Part of a small language model's weights.
Architecture: RMSNorm before each block, rotary positions, no biases in attention or MLP, untied embeddings, normalized queries and keys.
Training: a variant of Muon for these matrices, 6489 steps.
MLP neurons of a small language model. Each row is named by its layer, matrix (up: input weights; down: output weights) and neuron, and shows model dimensions 32-127. Each number is 128 + 32 x the weight over its row's rms, rounded and kept within 0 to 255. Numbers have three digits each.
After each neuron's rows, "fires on" lists the tokens most often at its 100 highest values on Wikipedia text that the model never trained on.

L2.up95:124163134184150135116133095131114101155182133178148119186153087095194106072042090147135116116106100128124180116103089130043181107122165138137106115171060137136156159165137153072152102126102123118157205106123127145171135140115124137158150127105152139127116069148135081146151087101172162151
L2.down95:131165139161144150103150058151072136119230160189102127193156075110189086084048096095145116089108075116151137110115092080091145140099153101158131078174076115090165115148090178107118106124108137130157170150136122093150134128097137113155139136139153152135184060142124100098103110149132097143
fires on: " l", " ele", " ve", " what", " conf", " pre"

L2.up222:228159070104096137161121127161106142106109156164114118210125107108112180139121122121113076079132129115073128118122082142106118122063129135111070116154103135119073177100149107141127198194086128100140136104131112177155146145120154095134102139137113152115062173125140099113160186150154144145
L2.down222:183181077130071100152072171172148153137111163196088136153106156091123127110109147138110079107121119076143127149113070150089095080090156122120159124125129109133097199100103095141094141194073098117133098081141076146135108105138152048108104140133106162144149155146114133159151157159139113131
fires on: " Nin", " Ale", " Sant", " Yu", " Preceded", " el"

L3.up21:077185149179102177174136120139196129060020177164119098152099147127136143128212131117126149136108069113115100125102116115136122077139115093119135102192134132114121155112120107120121133187095131114106215122091141131133159139142137149181047166140156139140119147168099123108138136166076115165
L3.down21:072126082127158178183103133092173117076107119119126125158084135131109149135177129119100137107120116126089103102137125119112174069160138100172187126129140108132153144118061156120129163079135156093128096108135128114141087152157160096155091137097139136135085181162101054130089132198113083072
fires on: " int", " rest", " ob", " adj", " dep", " age"

L5.up442:102142144096084154209157127082095110098099095104167085100151139149173081163128177129103099156177063096060096149119142085148095129111078100110122156164104109145114079132149081148161090197115152097105176119095092144141103137141093120144238161130136117123164211127142133103144105174121114097
L5.down442:120121102084210154128128109133107115149064124099129114130150117125162090129123166162117139130163080158125151141161181105118062173090159135137090103181065093093115103199084179094155109118136079102157109113105149138106156111155128083162174151122166130174164158113144143146156113111196156144
fires on: "-", " Apps", "{", " Spanish", "/", "Professional"

L3.up262:108079114113074087145149116159125088108137140125192165131190152142130152196083116165151163104132088149138126120123184064097169119144170089162093166127150133097148185139109129135159113106115124099082120114139136097094127106096143151209140158112167113119103125068120175035126146154121146138
L3.down262:148130068151076152155141106141174062129083168086105160084069138141159126158177128140104091194153160149112119094097153178150147108146123046155174123129131157149106157104137127101136181129127126102112165154153100114088074160151083171112121103129110152087154122102105163098115131128175093150
fires on: "\n\n", " cost"

L5.up439:114097112159102133111180137085123146069154104112106133099133125057136098090103113166106105082187103111165111144095124177071127149050149155120122123157142156118092140115081163085123192101140112128060162136107130108143195136126114126123140129075127153143088138102167114126132069139151139101
L5.down439:165176078119142114181146112103098123116158101181123212115151097146130106127141178133129134156137180077115142167137137126107090151130174143223116161084117132118131098121136095146114086130099165119111134196108098121125151135153063110075117144120177089172156139169206077132119137123152128167
fires on: " ", " •", " n", " Sh", " F", " Van"

L7.up41:097137067110147180154107111148195128159129085082088186118103111101104083099149132136114158184113125130218180127099062206145147093123118116103122152163067120076132104090100133090122145137092108070097117146123064127110136128114142132132108110172137134130106157099135112088111121130113109173
L7.down41:130074160115138125155162119139149059162166121107144133103206113128133075099104154140162073160115129087121122147167151166113150058130086123131081064118097095151104079111096101121147098146130172160127083126102089162105118079102143140154153170120115123122152150129074057137122133124118199162
fires on: ","

L5.up244:123124096131151169134151148063151113081128106117065103116147112096162073081147113106128156132186131173164181133113160084162123100124152129094103111100127131122152109116203159165163089172094072099088114087163142099140172148082109108134126151125187081087178112135116112079128108064178171156
L5.down244:133112141121118106116146081152138115125175161123060104170115126128159085043104121117144160108150105194157110199138106060101132097152101128136141142109130120058183110105144154119178073132143143112082108196176127140111137111099137163093126142099156147037112081116150126105134111097155141167
fires on: " ", " born", " inf"

L5.up163:128128201122109122115109164197146097106145140176111130132087134133124124091138149105063101137123114131189118142136144118146165089149158145143110148121118107129131146133133114163068136097088134125064143128126114118162154094087113083135121087149146150144031204116109145132097110065163173123
L5.down163:078127129093110156082140173155099104130134117166139107136118119121178186152229122124122066128114080146136067103189159151121112080128113150120094064090171133108083146127103094122063177115080148090115126146157077133097094125078134153127108122159110126130109186170142138170079142159137171129
fires on: " [", " comp", " impr", "omp", "[", " opp"

L3.up502:071116111185129117147095122081118120123105153126141126110100097099065131139116131140167137155143204165135134112106135117116142138143148197137137120097091121171128151135107131173124133129105094117153153103118091160106034153092138110164143060065109100143109131108121114141111198095152141166
L3.down502:119145113118051157115112104062102145121104167115174128134079093088089033074141157127091107147136138183130207092129060132092122107136118130105139118115127164120115148122113158160095174243118136078111143088126151129079098084138116105131136128078115123156095129132121100136144136118129144130
fires on: " acc", " real", " du", " within", " approximately", "Re"

L5.up216:120184106166141113135126091145216068165141136178096193110196123127099085089064130136143144082117085123145094108085113176097142073117124135068141141128121104210081144179120162110145165171105112130141129142117119088139207110155103183092086100147129119091096134149133090170175148089115154113
L5.down216:105100067132116142169132147212153168138150155190097133066125114084142118120136145159089133088070100155154140109183156049191148135148160160128149169116083120160116212124178143107144138079094129076130086113147123169184162073147086120108098140134148143082197122121078082130144182113166126134
fires on: " int", " Int", " September", " March", " ele", " October"

L7.up601:117090066112070117177135123158117069150113094140101193128097168014130127153189138128126163158093161067140183131130125110126169121121149177151111128143117054115123096106094125063140090119114106148142140098132092066106114117106131140146101061169138102185117161157129140103090173146113161092
L7.down601:096139198127121103131122148125110146101168132089143114098182089127114090116038116132155066186092089121150181150153178186069109136148173124133108135123140136125105132105093125124143104167129171146152149139092124135139110184116117173208126139116100162078080153087164055117223083147132063203
fires on: "'", "in", "un", "at", "ld", "and"

L2.up623:107137100107145112134119122102188128192170160109095080092142152098081132101161098064114091154127102118137117131100107118112104104069142112108125116118033171146121096098175158091099072159086136103119134083187164168224199171114057133080122172145138153080103160080175167148097121123144198153
L2.down623:118189172109194075154133100103126157114126127096155092094117107165112129154126117107182119180119111134144080147145159076099169169094119119121087116140108157103093104105177131114166058158109131090111061141169154160155128172107130134122104158185126116076071177120168159165096141125092132146
fires on: " main", " original", " goal", " newspaper", " scenes"

L3.up370:056099155080121140149150111153143150121094161156194125159115132184140122094158142148055129118125088142181107148120175169157104127152140088070135068126097159131132089120123097128090190138134139159055141119110123062145143176102124103163157116136177171110127178114071085097100108178153139180
L3.down370:145160124148122140156160160161088132120151067132047111132157121101153177140085148133141164099140137166085145116124135086124092188054153094155094146138152098145156129117171187122124090092084094142172080128112132163089089114102149117141066140122100068124146132110159175140101118102104158083
fires on: " European", " Japanese", " Arab", " Mexican", " Czech", " Russian"

L5.up110:107161110169140229097214121070118162146127060168149185153125133127150059122098105123107129134137120143101113117129142113101214102203148142114160093138141161097161127147124113126116159151150078115116125103149090142121155104136159130107087090177175135147161129151126097137168143099106117197
L5.down110:117164066068155113165131126038126185130108099124123151154102155139122102111094144169137159088173112174144046121166140114069148150121126124165142026093094111103127131147124081140057168178111094149180099124081132140158173120145117100160140135123088132096158131110126171092110163079086113147
fires on: ")", " in", "|", "us"

L2.up398:105125163160147188160074133213142119195114179178171183129154133097137173171076119149082100096164123066153095159174162113101132169103127114079117108189156173120152117129178175118163139144145131157135172138123132159159148137105098110097163136090147110123115212091108174100142194128122121110
L2.down398:083106160144116177153086137120133081158139118155132119114143087055148134127088110113136125097158127011112138166167125077111172137134132127076165142107109118088124121078158166136124128144155119148079129149154067125137180175153128146146112094100117105068100165146155135098097128117098160101
fires on: " al", " Al", " anti", " With"

L5.up14:160076129128117124123149121101140091160085105124171106126131121115096101127176074140115111094090111189121088094151086137102103117150171160190113120175121119102137114076168191124154115171104083140117080150107075135103151137154093086100102165129106178102136110133146151167167124145153106154
L5.down14:096072086132175172114148107149134086103104103136163120135120125125091134129144104142095062131135115153089098160139122123112076149108123128122102077132100132087132137075168161076147118160149124091131099134151092080048163092119070100110146163172073135069180051157210135138156140134160131154
fires on: " at", " Succeeded", " m", " carried", " met", " taken"

L5.up130:146101077120124105123141107089115132128119075094109122114145131126022135083114111164161146120152185096106119129158141147132154087197158118135178146165142087139141145156053135133181116139182137162118182106107155090146072148180124131170144138089141101177122143125134114100128096095117131154
L5.down130:156109108080115120061186139113184102086157113203112204098128182185101161122127138173105149130150127113116168135114130123166173137063154163117116184163192136139148150155114148141129086065148136151123115128089141150121029132135098122130149129090108131129112103114140166078125117080122141091
fires on: " =", " from", " at", "="

L5.up395:110125132122074172159157092121109080051125157180087091117161061103155136110168123083041128148147090146096108109132193109156173133173159054142114093123147137142109182082134133177139123126181133159144184148123140040123159125188166130164155128105130097131159147099063120126101113083107131142
L5.down395:153102121134081124155150118067102114107117132096105116145120076165144103145093092186121203156116092150103160084144146049106131126062088144182121176111096063118124147126172119076110085123111150172146083106103135084079141068187154133162128181120129097152090102139165147165092140135164122128
fires on: " in", " It", "=", " to", " Turnout", " In"

L7.up594:126090130156177165108150116146113116222160149136125132152137081069082146097123104138141098121142181106090159136136137107062206171145149134125143153160103141133152081074142138125091150081103137165100190160170110104080102115144088159101130144134146134100087140193121106104144153127103092125
L7.down594:103185134093164109125076192144066136154143162167156097136149184136076159136098172145101150107126098131124080132127093109108132168104149133134132072105133132139169085136105124119138101048097095058120141166147138108140137144126110128104174141072192098097179117084230099124156129109119101162
fires on: "M", " al", "D"

L3.up111:162107104123066077078167156149152103127136146121155121150170160139124141139100121211123115110132157117080113075156138146079105103151156142116139155101122096169120121170096121147109149140097112121103154164136177106116207131114066180140108143143117093077167129048178157227153118131127124125
L3.down111:129127123140020080051132097126146141117147169111158105138148157098140069122145098113060156137138128174107149097103106147085136101129143127105158123131153103148066133125089122137105157221082132092067149113131219144148128121116024140108104137117129118151140140124097129168114142142115117164
fires on: "\n", " named", " called", "ably"

L7.up436:136139109155153116109173134092106127149135121055122115138176140149180126194140127100104081131151110118120123121083091161144187078139116204114100197139166110206043149123152100208128150095169158137129086104171110140142158153074102160102118169109144134151093149114124092110148127068112109115
L7.down436:087168140138206078070169084174122101106145195114109088138066091113103129129096120116088104160169140101096128147083114093160151152085104143151085145135127147165150093088100157068107129066126155116130131154114080128201098165079119088129124145165218080141125151178106113123105159113117189105
fires on: "/", " (", "\n ", " ["

L3.up401:151108143093081092141148145154194119129167092098109105144134084076147122107124173132116085101087077124119123136112103133091135145183121168163136103152082121107134113133147118188116112123156117110166093092134143126063055086073154102109176090151135160103144145126088146161129213145154141153
L3.down401:153133175107155076129109164133068107144111039134124137079102074077147147110080125111103132139147151115162152174074145120153101162132151105118146075126137117114179132140111163162130067099122074112148099101120152117164175191108123093102129077131125113147085170100128095088150121121100023106
fires on: "cha", "va", "pa", " Cha", " Ke"

L5.up600:066144140116152094103163101144116116136171156043107106150098123120069081140155079089155129170115175159139170128059122112175126163125107201134084093180115131173077113153128140108106147153090069140132120114134134079089095174117117208129140150088135112129134097151142174151130123152176159156
L5.down600:089202102154122073133094088138102147135131161132227128132160144060144111133109107119164097099098082109190153143139181129150156154102133151104148151104110062122110121096115123103165115165176084171162151102170135100160145104163157110130191158114148127157129171073090126172113115119154163108
fires on: " is", " mi", " (", " was", " ft"

L5.up619:126190094184131101137198151097157121132109169123113122135134171119100111131139123147002142109064098194106141158084104128090189146147121112147132160117173145126145150079132089091107069106127138151129144114172120124164066135156141127168104217071123102184141127172139072182148141092129102177
L5.down619:062133110150167145140174110169170090103123087152117077096100140164169148135104156126170107154175159088066105069160182176143169090113117154112128107099150131046120121115119139129190089180127154061137157126094092106096139137102066107126109141060138120168164094133076084069166082137120123115
fires on: " ", "\n\n", " |", " coach", " FRA", " a"

L5.up612:110151117167118130084140117072181183075113154150196122151129133119125147106133141117096183133111155094149115109112133130129127077154102138116201140105112144134152057125238163120122110149155132120101134135100154075153148116159223154101123138145124114120050093138139134121115147095169117062
L5.down612:142092117072143134155064125144129152101249146116119134152193090160119141129130091113186145121143120076128178153149076143116115157166179119123110111166104174135078147147109086166120177137181143119087125142159086140092081193107100145186154098163161123140165153167134147081193106108141148165
fires on: "\n", " children", " is", " ob", "\n\n"

L7.up110:124128085108151102156109129105118154160039128115162159070131149070119114145123115168145068200095126105086168093061149148088129164145116126147139105160102140093143111089070092090097153123102073122094110141126132168110157172120088133110084070147106123088152092109090092064112192161158095111
L7.down110:132131150142080074087140138165094082144159171139112162081101120161156173130104144157173119099164101205156100172146181138196116150082164133152128127126128135168155129185200067132169117117162122108151141135152140125225128149120179106103123158110182103154081121146166140180102075138123174124
fires on: "th", "nd", "and", "ho", "w", "ld"

L5.up224:110150130142148150120078116097066100112120151089174136176093066127142155142135073104142093139102092130223090112120124176094103129096149128134104130119112177179103155122130128141128166119134156147051119131181104092069171124117099124130123084129112218131090184098139053154167162117150066151
L5.down224:073085140154187083099168114149106153148128081107119155150127113148103211147119127175149146154142124104093092104047195143142103166113095142152088117119186112065151144156158132138142128103154141120208196117098105157135146157141152153103086116127155114120120083143141158081181120072090157140
fires on: " (", "\n ", "\n\n", "\n"

L5.up329:040153045133128159140174081091112098131172125159116167139136157129150099172149139133158174156114158168125169138122111105146146078100132125123150126134136129169150111209117172146075149102057071190146134177107160152110158179124143136099075177137112159160099129127105167118126107110119157141
L5.down329:197104142125116142149123114122139174113115085115167147119143114172124145093116186148124169101146187056129091106167088128153145199097137106200083131153125084194122135123136180158124135191157138158092161161173151126122091151146130101166080181111140153100130186155061186141147115138129118132
fires on: " is", " was", " by", " ele", "r"

L7.up586:108181144145097159146081163142126143157161080113077139119092111102095125063147182111143084155161137170113157084115108114142149132177148155061131051067139133097105148133152086094116058098071096044194137111139148114122113120154130163092116122137125093125127148132171185161146140101098135148
L7.down586:103114151098152091115139128152171104158131096138076142130112099147129120119096150059182087127183160121119171116103116105158159127137137106153092086096100104126163105116127117118157065161151176173101165116111108136118106086090136190186166189123115103069177144172102119100106092134140111190
fires on: " and", ",", " or", "ly", "History"

L2.up7:183160123150157125138148105126121110128137159096102138131069045122162151091130125127157116107120196083161123169170112089140167059202085091107166121149143149091122172180115132147153096199066144140119197141066081180157166130070094116122110150061133134129088144151160124107093183152107147121
L2.down7:202169094157120148165116099124142135121136145083105105076150123140112170121168113127131129138149156070169165138174125114098158055168150119093183122080154084110142215171095154145109156087067143135106204144099140153147111139092148136093131148031139159104110127142126126138066183160111145111
fires on: " Har", " Jr", " Mc", " Cor", " McC"

L7.up503:119143112134080119161126143150183136189169171109124118149135133171121176150142138173083120130054218158105129134078058126123119167126126169147160092115050123123041165061131132142095154085078144123093185144106178157141097156091079109105129089071085120131091096139129162131128134183131126146
L7.down503:113090137124107129114149116184144139064069114162120115142130135090144096156135142112134136135127097129103156126150151099211101163186125122106082116102119149175098075165129171139198121163142093119122145090158158067040111136122167115135108110162118155123135163157148144124073153104080150119
fires on: " as", " to", " or", " not"

L7.up410:145093073128080122206114130060142128147143121107082132146117109048122094105189206121105155162182109103127184084156098127151127172114097169145116148108078130136070117104066111081141114130123161083137073166157053139129070092127128132161130166134140131118127170059158103116113153124108128170
L7.down410:135108127101112100126141142099161122152206104153174144132099153164112075056061096162120113129129154114079091146119164196117149113154105094086078081125101138168107157148139123084083127179104165142125111101094108142133162150138189105139156180126151084137041119109135100108070130134081080122
fires on: ",", " Preceded", " Succeeded", " Votes", "P"

L3.up599:131148104126160125136136120143150161181101220149121132108163120130128129100086118201137158156137108149118120155176094126106105167165117135061148155181150079140109137114189126186162165188129139084184108108116122129141116127087049112156142109091088139058118144072139128226144169151133127120
L3.down599:148124134144137176073160166154186095130132201181099137132115140115092084106106111132140100147119159092149117116168102135177143199157154190109167117116075082145058150100132121161161100188114137054212132078114137141074131099123129132151060175099136133048130150154122141168099167147153120143
fires on: " int", " Int", " Cont", " ph", "tar", " sat"

L2.up363:094158112106070178125229167114170067182112132137153101146109152144151105100156116128099123145105111130077130143187132125125114127133121130144119133158149163134157083126145151159090161152107116121133179186123176188144184137126083153129200099151208103107119124096107117146154096077139095173
L2.down363:103112118102075178078154150122133105133075120107176102075097149117126161097125109108100176160143135169128147080149080125151120105107152159146123115146193121133091152115106176113076137190116110117069186117065192159145118156115047189079129116107101138132101101109090115176079136066119075156
fires on: " so", " ", " *"

L7.up364:122083119164080114136152108125136133095149121119113068222106123102175143120172088131157099129177121143124131085108177110115145139121129165159105153177141148153064124164164141166080169114111088112150211134151156147102076155137109112129194104106150127113134152125168108074065189131115108097
L7.down364:131206160156098093120137154138091118129130092127182161088150116160129118147100043164159054131138079110135090150157123096113063119150165146173114109134116140124192131111084104115091137092070137082099127135159075139187155104142157071113076114157116110144134136137094102130109134141095095138
fires on: "–", "h", "hi", "wh", "em", "ic"

L3.up520:133089109137143150160127093115071112108135151170117134172206102101080122123158092078107132160131129131167125106167140122137130171128135115123179139158035130153166181107154176163101093084183118099108102150094105140101073131114113079141138093173120083143156136120007126195138134139128102177
L3.down520:135137182120122161164067158171063120125118173126132130102085104145144163104114136143097101055158099156106128156128166137187185178153160137157118173093123128177088124098146120136103099133084067124189128135106109168173117128093167115131178145112187100120122102113150120067125119131060137140
fires on: " The", " /", " Al", " It", " In"

L5.up37:102106104116119118155136102064157129111099144168141065134139183115117125216158099129093164180075115201138131157139166095121156136205059114118118106146130160104148089135125150130079147131172142124089117081146146108171073140131193148179159169039181141133149132168114123111167152076198139080
L5.down37:128127166059155159126151136132146147160095123143150123133175112082117134180159157112129085146106155207108116146086103183124153119199135109151138083139118210102151149122148197125100118180128099165065126091137092121161167179106148124180123123078171121123158148130086113152136111150130087080
fires on: " /", "\n\n", "/", " FRA", "-", " medalist"

L5.up164:068131093135112107136129075120120122076155105169105190160171120170132120131109116089135120111105153132142161145116179141075131105104147084123154139103141143095085135085108110097123095095121151105087126109151140076127153129129136157125173056144068117095106074143154174151141112156145075132
L5.down164:130110119104114113155107146141102102192091159095101143078125122124154115142089115117107119129094128147171117121111124162183143129150131129159174122134140140130113150132165111140142107071111191142178160165117085164146106160095137145176183076131136129099140088105175108159118086171029128151
fires on: "\n\n", " Puerto", " conce", "'"

L5.up240:146130121160097091132150098129091069083100109135166194135156113182131109160090107136166117139197105131070096133122150183184170147156139072139198180095180185105129191104101127124129168103155166115158171111175043123097141154139136141172128068094054113146151111102144094129129111078093086103
L5.down240:114140142146144165162114122059184129100120079172141137154088112123128173124111086123097139147107087046142138121122217202127133122112116144095170169110165165101075146128152138118149122066127160127119114103165112137124110148146081133156176088166083112076067099147164101179102145107117127065
fires on: " by", ".", "\n\n"

L2.up125:164177122189136129106172111099084089204110135156103102188106059109159172101146091155105171108077103105154116093147087185116181110152147127110131064059100173171181105171107121131130114173155123152125123146150156165183176111121100151138158080120100137086126141179159133118095121134127101117
L2.down125:159179093140126173090120094118129126167039165134099119155112086103159157096151079141070172118093123135138132065110063156101183085167110106086147118095139093174124118120075114119130103166106136113115163126135133170152143100164117126074136074099119121131139122196110119156089156141128110166
fires on: " There", " club", " dep", " ele", " what", " Ser"

L2.up107:132171143108119079121120108129086149171118173041153157129071167167141119138165078130124082149192121139135121075183132129105110125123088130105176145144133131136141105182112128181111065141124169143104190104082152137118175074076119136143115153130159077054180126134142156151158124065116162185
L2.down107:147148104151157045115147092086103178149111093141195169083048135155103156098150072144108108115149147129120125093142112105116094147144125139104144175138141103127146105122146129083143137050134081120062136096109121139165140091092172093118119207204135106030104086143085156130140155084140141108
fires on: " life", " Min", " Super", " super", "History", " Name"

L2.up73:095119109146053151095101087082139155127144166169153143083107073153118125120075059068151124103129165120149143136156093143064133114151160123148140143104143211198138169168106112099123128095184087172116141102144102197078085150121151152173165153133113093120130105136118156125150126136144197140
L2.down73:104133122057140070129107141100113136149157119181123153124158105138144099151081091115166118105117201119128090097133111123139147171170141151151102191129084208190143156195151118101157153098179119182149136102162109091087117168127151125156126158140160123103080078144126142098142146137130136168
fires on: " De", " Re", "Re", " Ge", " Du"

L2.up467:120151116109170127080148162069123125098165110149138136147167125061102148059150128163151136156127110134136121102119095183080125102122111108165067089181112166140100095142148184127073150105163109077101087157136101193119134078076112147157125152112216122162122102174151116153081093156121117145
L2.down467:130190120136114154090110116139109112057121101127172106137157100159134080102161065169090101099149108121154100122139118171167118129169137122169112112101130135065117150149119188111095118103165111096175139161113105152142071140118120173096098125114150080101080170164130144154111126129117171144
fires on: " f", " dep", " cru", " pen", " gar", " horse"

L2.up99:127108145118140127089124144148129078140150142160107148176175086156094149145147107163122080127121112084097143104086141087103135115089088148147096107143134136143112124146188161135108175151110095137112069058160158053101201157087075169141086135106115114024053120092072160141189128130132115142
L2.down99:094110159168105161052115110121170111174105127147146128140107128099121098132156130106101103112111116110178158076115091129132159068109130143136183112054173134145067151121113076201145170177100111111099123160113155132099169123115055123093123142069140147105122093122073143156090170107115110142
fires on: "\n\n", " ground", " Second", " Final", " called"

L2.up350:146136099125102110122140119160076204151102117107128123162133177090207124132130124118151173180123150133168117106121036093150094110128105161145123185152150171174121127160077186074082123137133147103130091130088127145150192082102133090106149153131162069103112140089119108223152123149146110085
L2.down350:147142129085042100122155131102100196139114076111119105083101114105180175138138138120155162115090082141159127102091066081135105163098116069098158170124170193164137153147102157109090104117136154067095071118055135144152147095159109113109177151113136101072110143125090108162089115144110090113
fires on: " inter", " Per", " Dec", "History", "EE", " sub"

L2.up190:121134125151090110156095132093155114137114110130131164159140108143161138119140121136108135153118148205114145073129103139120140100192180099120132124014075147142163161125121114117136156100168113115080104050109090152116148117126080067201148168173144089125157113101106063126114145109153110135
L2.down190:135186115136119092134099120064070135153163083147124176154141096134117107086103104172136189121111128104098136133139119122100143089164112127101155160063109193139173151136119126153124127092188109138065146074185070167068155138101105083164139156146128129123136132124087109065102172137182083118
fires on: " du", " Van", " De", " La", " Du", " Little"

L5.up635:077178092137152141122146182112188163158101189113180226202055142127078131121182113102087100143119136164153139130075141127130175145135151089127134148119110133091177135126074091081142078143145106163084121132149151133107148111109161171142109142054159132176179116176127168171147146109091124117
L5.down635:146159083059119126174117101167186069215114176110113171128050179124150072086099125089121112158164134176143114124175097123148155138136119187144178174137109170158079103169127140107130145125131137157112138169192101140157155113114131135068125169119141066149161095141143109135166148134119163120
fires on: " first", " second", " (", "\n"

L7.up119:156098080121171110149123121130139172067123153120170177159114125124103145175129088098135138189156130119126107188153102117075114079149151152152100149085181103070105144101139114147176134178089113112051158075132210167140093130157161124093137108142125118117075114147118152111117147161141152124
L7.down119:117151125173072169137094109125131158116120109157099073072110137127089120077112102122103174147128167155208083131103155117122092123223118151121116129145160055126151124108136116091091109127067143120101121117119124157118133141135151163048126158166147164087161095126174138136121160112119122158
fires on: "|", " /", "\n\n", "\n", "born", "board"

L2.up544:089110095149149187148104154205110156174124106161111087179074129138099130089160169135119135117064134115116159096126093090075197052152143076090163167114107133116125119107119144126125131115122155129104142092090131198092126145115125123115174151124198157109108124095086127081129115082148149119
L2.down544:089159176212155105136118176111115134176163124147140154176091162161096181169139124133177136090121122125128095087178163096097144108140155067116110161118162154097098161100135159139118115138144147116040110104197101157054105119146104147063116120094160182115160128111124118121084083110103154097
fires on: " [", " what", " “", "[", " idea", " decided"

L5.up162:157157135141101165124154199102175115101126077144113076106168114160180139084121132129110117123115110117118121188086127136179052145101074142063116203149123136107119182137151134115118137132099167124070195164155117099121164165107073099114148122097125160137191143101146062149097116127162102160
L5.down162:147145055088139125151188161118103114094150137180106097138148116095154096178134122169102094151170091116109117188096174137171133159109103106105173121145131160100097129156108170135064105118177101061114149156151127114120124126099155121100159102091095179123150095233154108159102100142101060114
fires on: " ", "*"

L7.up282:074137139124074186097098158208159082155100040121082121182109094118121113115132079095149105172153121087108148126113072182172148154157166142088160117143154116127107101158196118066113124086119108056173077187111119122129105112125123153143098117140124128141171150123160119158142144143094118158
L7.down282:149084056078142055135098135168099137077147079074150125122113151160134093080139160112134167145112148085082085149129138068121075182139133139150103076123098123138109076101139060141163132068123090112158153110114126103113093103052156129065091181143108127132134100110149114119132133149149190118
fires on: ",", "=", " and"

L7.up576:104059103100118108131123155133140124118066095104121075141153118113142104151119094159152119089111111223074164154185156127107220120134089126138139070152142168137116139125070149077095142111168108125116105063119154071142137109149142176132164134106166115067101132149119144097162118062072125099
L7.down576:118153127167139120113150171113151046122196190139163059140101148162155160139062097107147113169133166124114119140120138153193100175102110170123177096110101162074136142130155034130080100130148158167138131149124128153140163085123145107130121119145125111228171182172113079132098090149124135173
fires on: "-", " end", " of", " subject", " a", " for"

L7.up209:127089119170118171096172158135201151166193091119086152134108097115099110064131177142131137188138160128138164105120097172149153161126129147105098138131125134120166085035122152108149132132124119102128067128109107091089047123109144137125125101115133098145123184095110123206112159101091178131
L7.down209:138113195200176092138147102136137039100113122157132166124133112089122159114123087144096110141142113112198089148172128166118102145153132127102179103122107120114155143139159112081097153135146125172130104165136074114181189184115181056180118140086131105139125146168108077151167134155162100097
fires on: ",", "J", ":", " He", "P", " A"

L3.up555:120142079137117115122143129144174091138159128093106158157127120130154103162121108124089121114080157206133089139102129154166117092097167116087173149139123147080172139156150175151131101096082091115115162087146124119129163103111054126085090087102135143136135065155167138131130143087132087105
L3.down555:144127039130180160203112125105124080157120179117095130105139094127177155137180175103113140164101058134088028156098160113213069166122122142136147175092147145123117103132161116144110151065140100124130137168156095147138123133083175174120100084129132109054159063149152179177158151130155152140
fires on: " more", " ", " teams", " countries"

L5.up353:121137142140165170126153128135148097116143126142086162152183064063153134110146126121086149172073154093136126145133148139151193153176141133151103143166129157161128136114156147214141123093156103122120121157066169192126136129106137004163112120138136099122110090121082169086176145157094103183
L5.down353:130116167115145094109133125141106118098134108115163118112101148138128161095114136235086099083102105151095068155190174092130127137168142109118066172160149148138149085115130091098109125098151164161176120149144064093164169149143164103126106108104103069121092140077157122073154111091091093118
fires on: " in", " He", "n", " Al", " e", " In"

L7.up77:098175096074114161132134173110110146119141073128095194131083136125098065152134152086158091123138085104119097172128070148110102106129144147123147095150100164190091088082136083109087121143171134072093076138078116158142116114143097165147117161179101187132168167118154118155131093110119133127
L7.down77:127099101150199070138097149080106128106102072139086169049167094171167109125119154171119160127128110149088138184149157096147120167181126193122079114132108123099102087070131108121152112100135119133116132136151124117199152132123112178096170137105069111157162173077187136159092164155140139113
fires on: ",", ";", " his"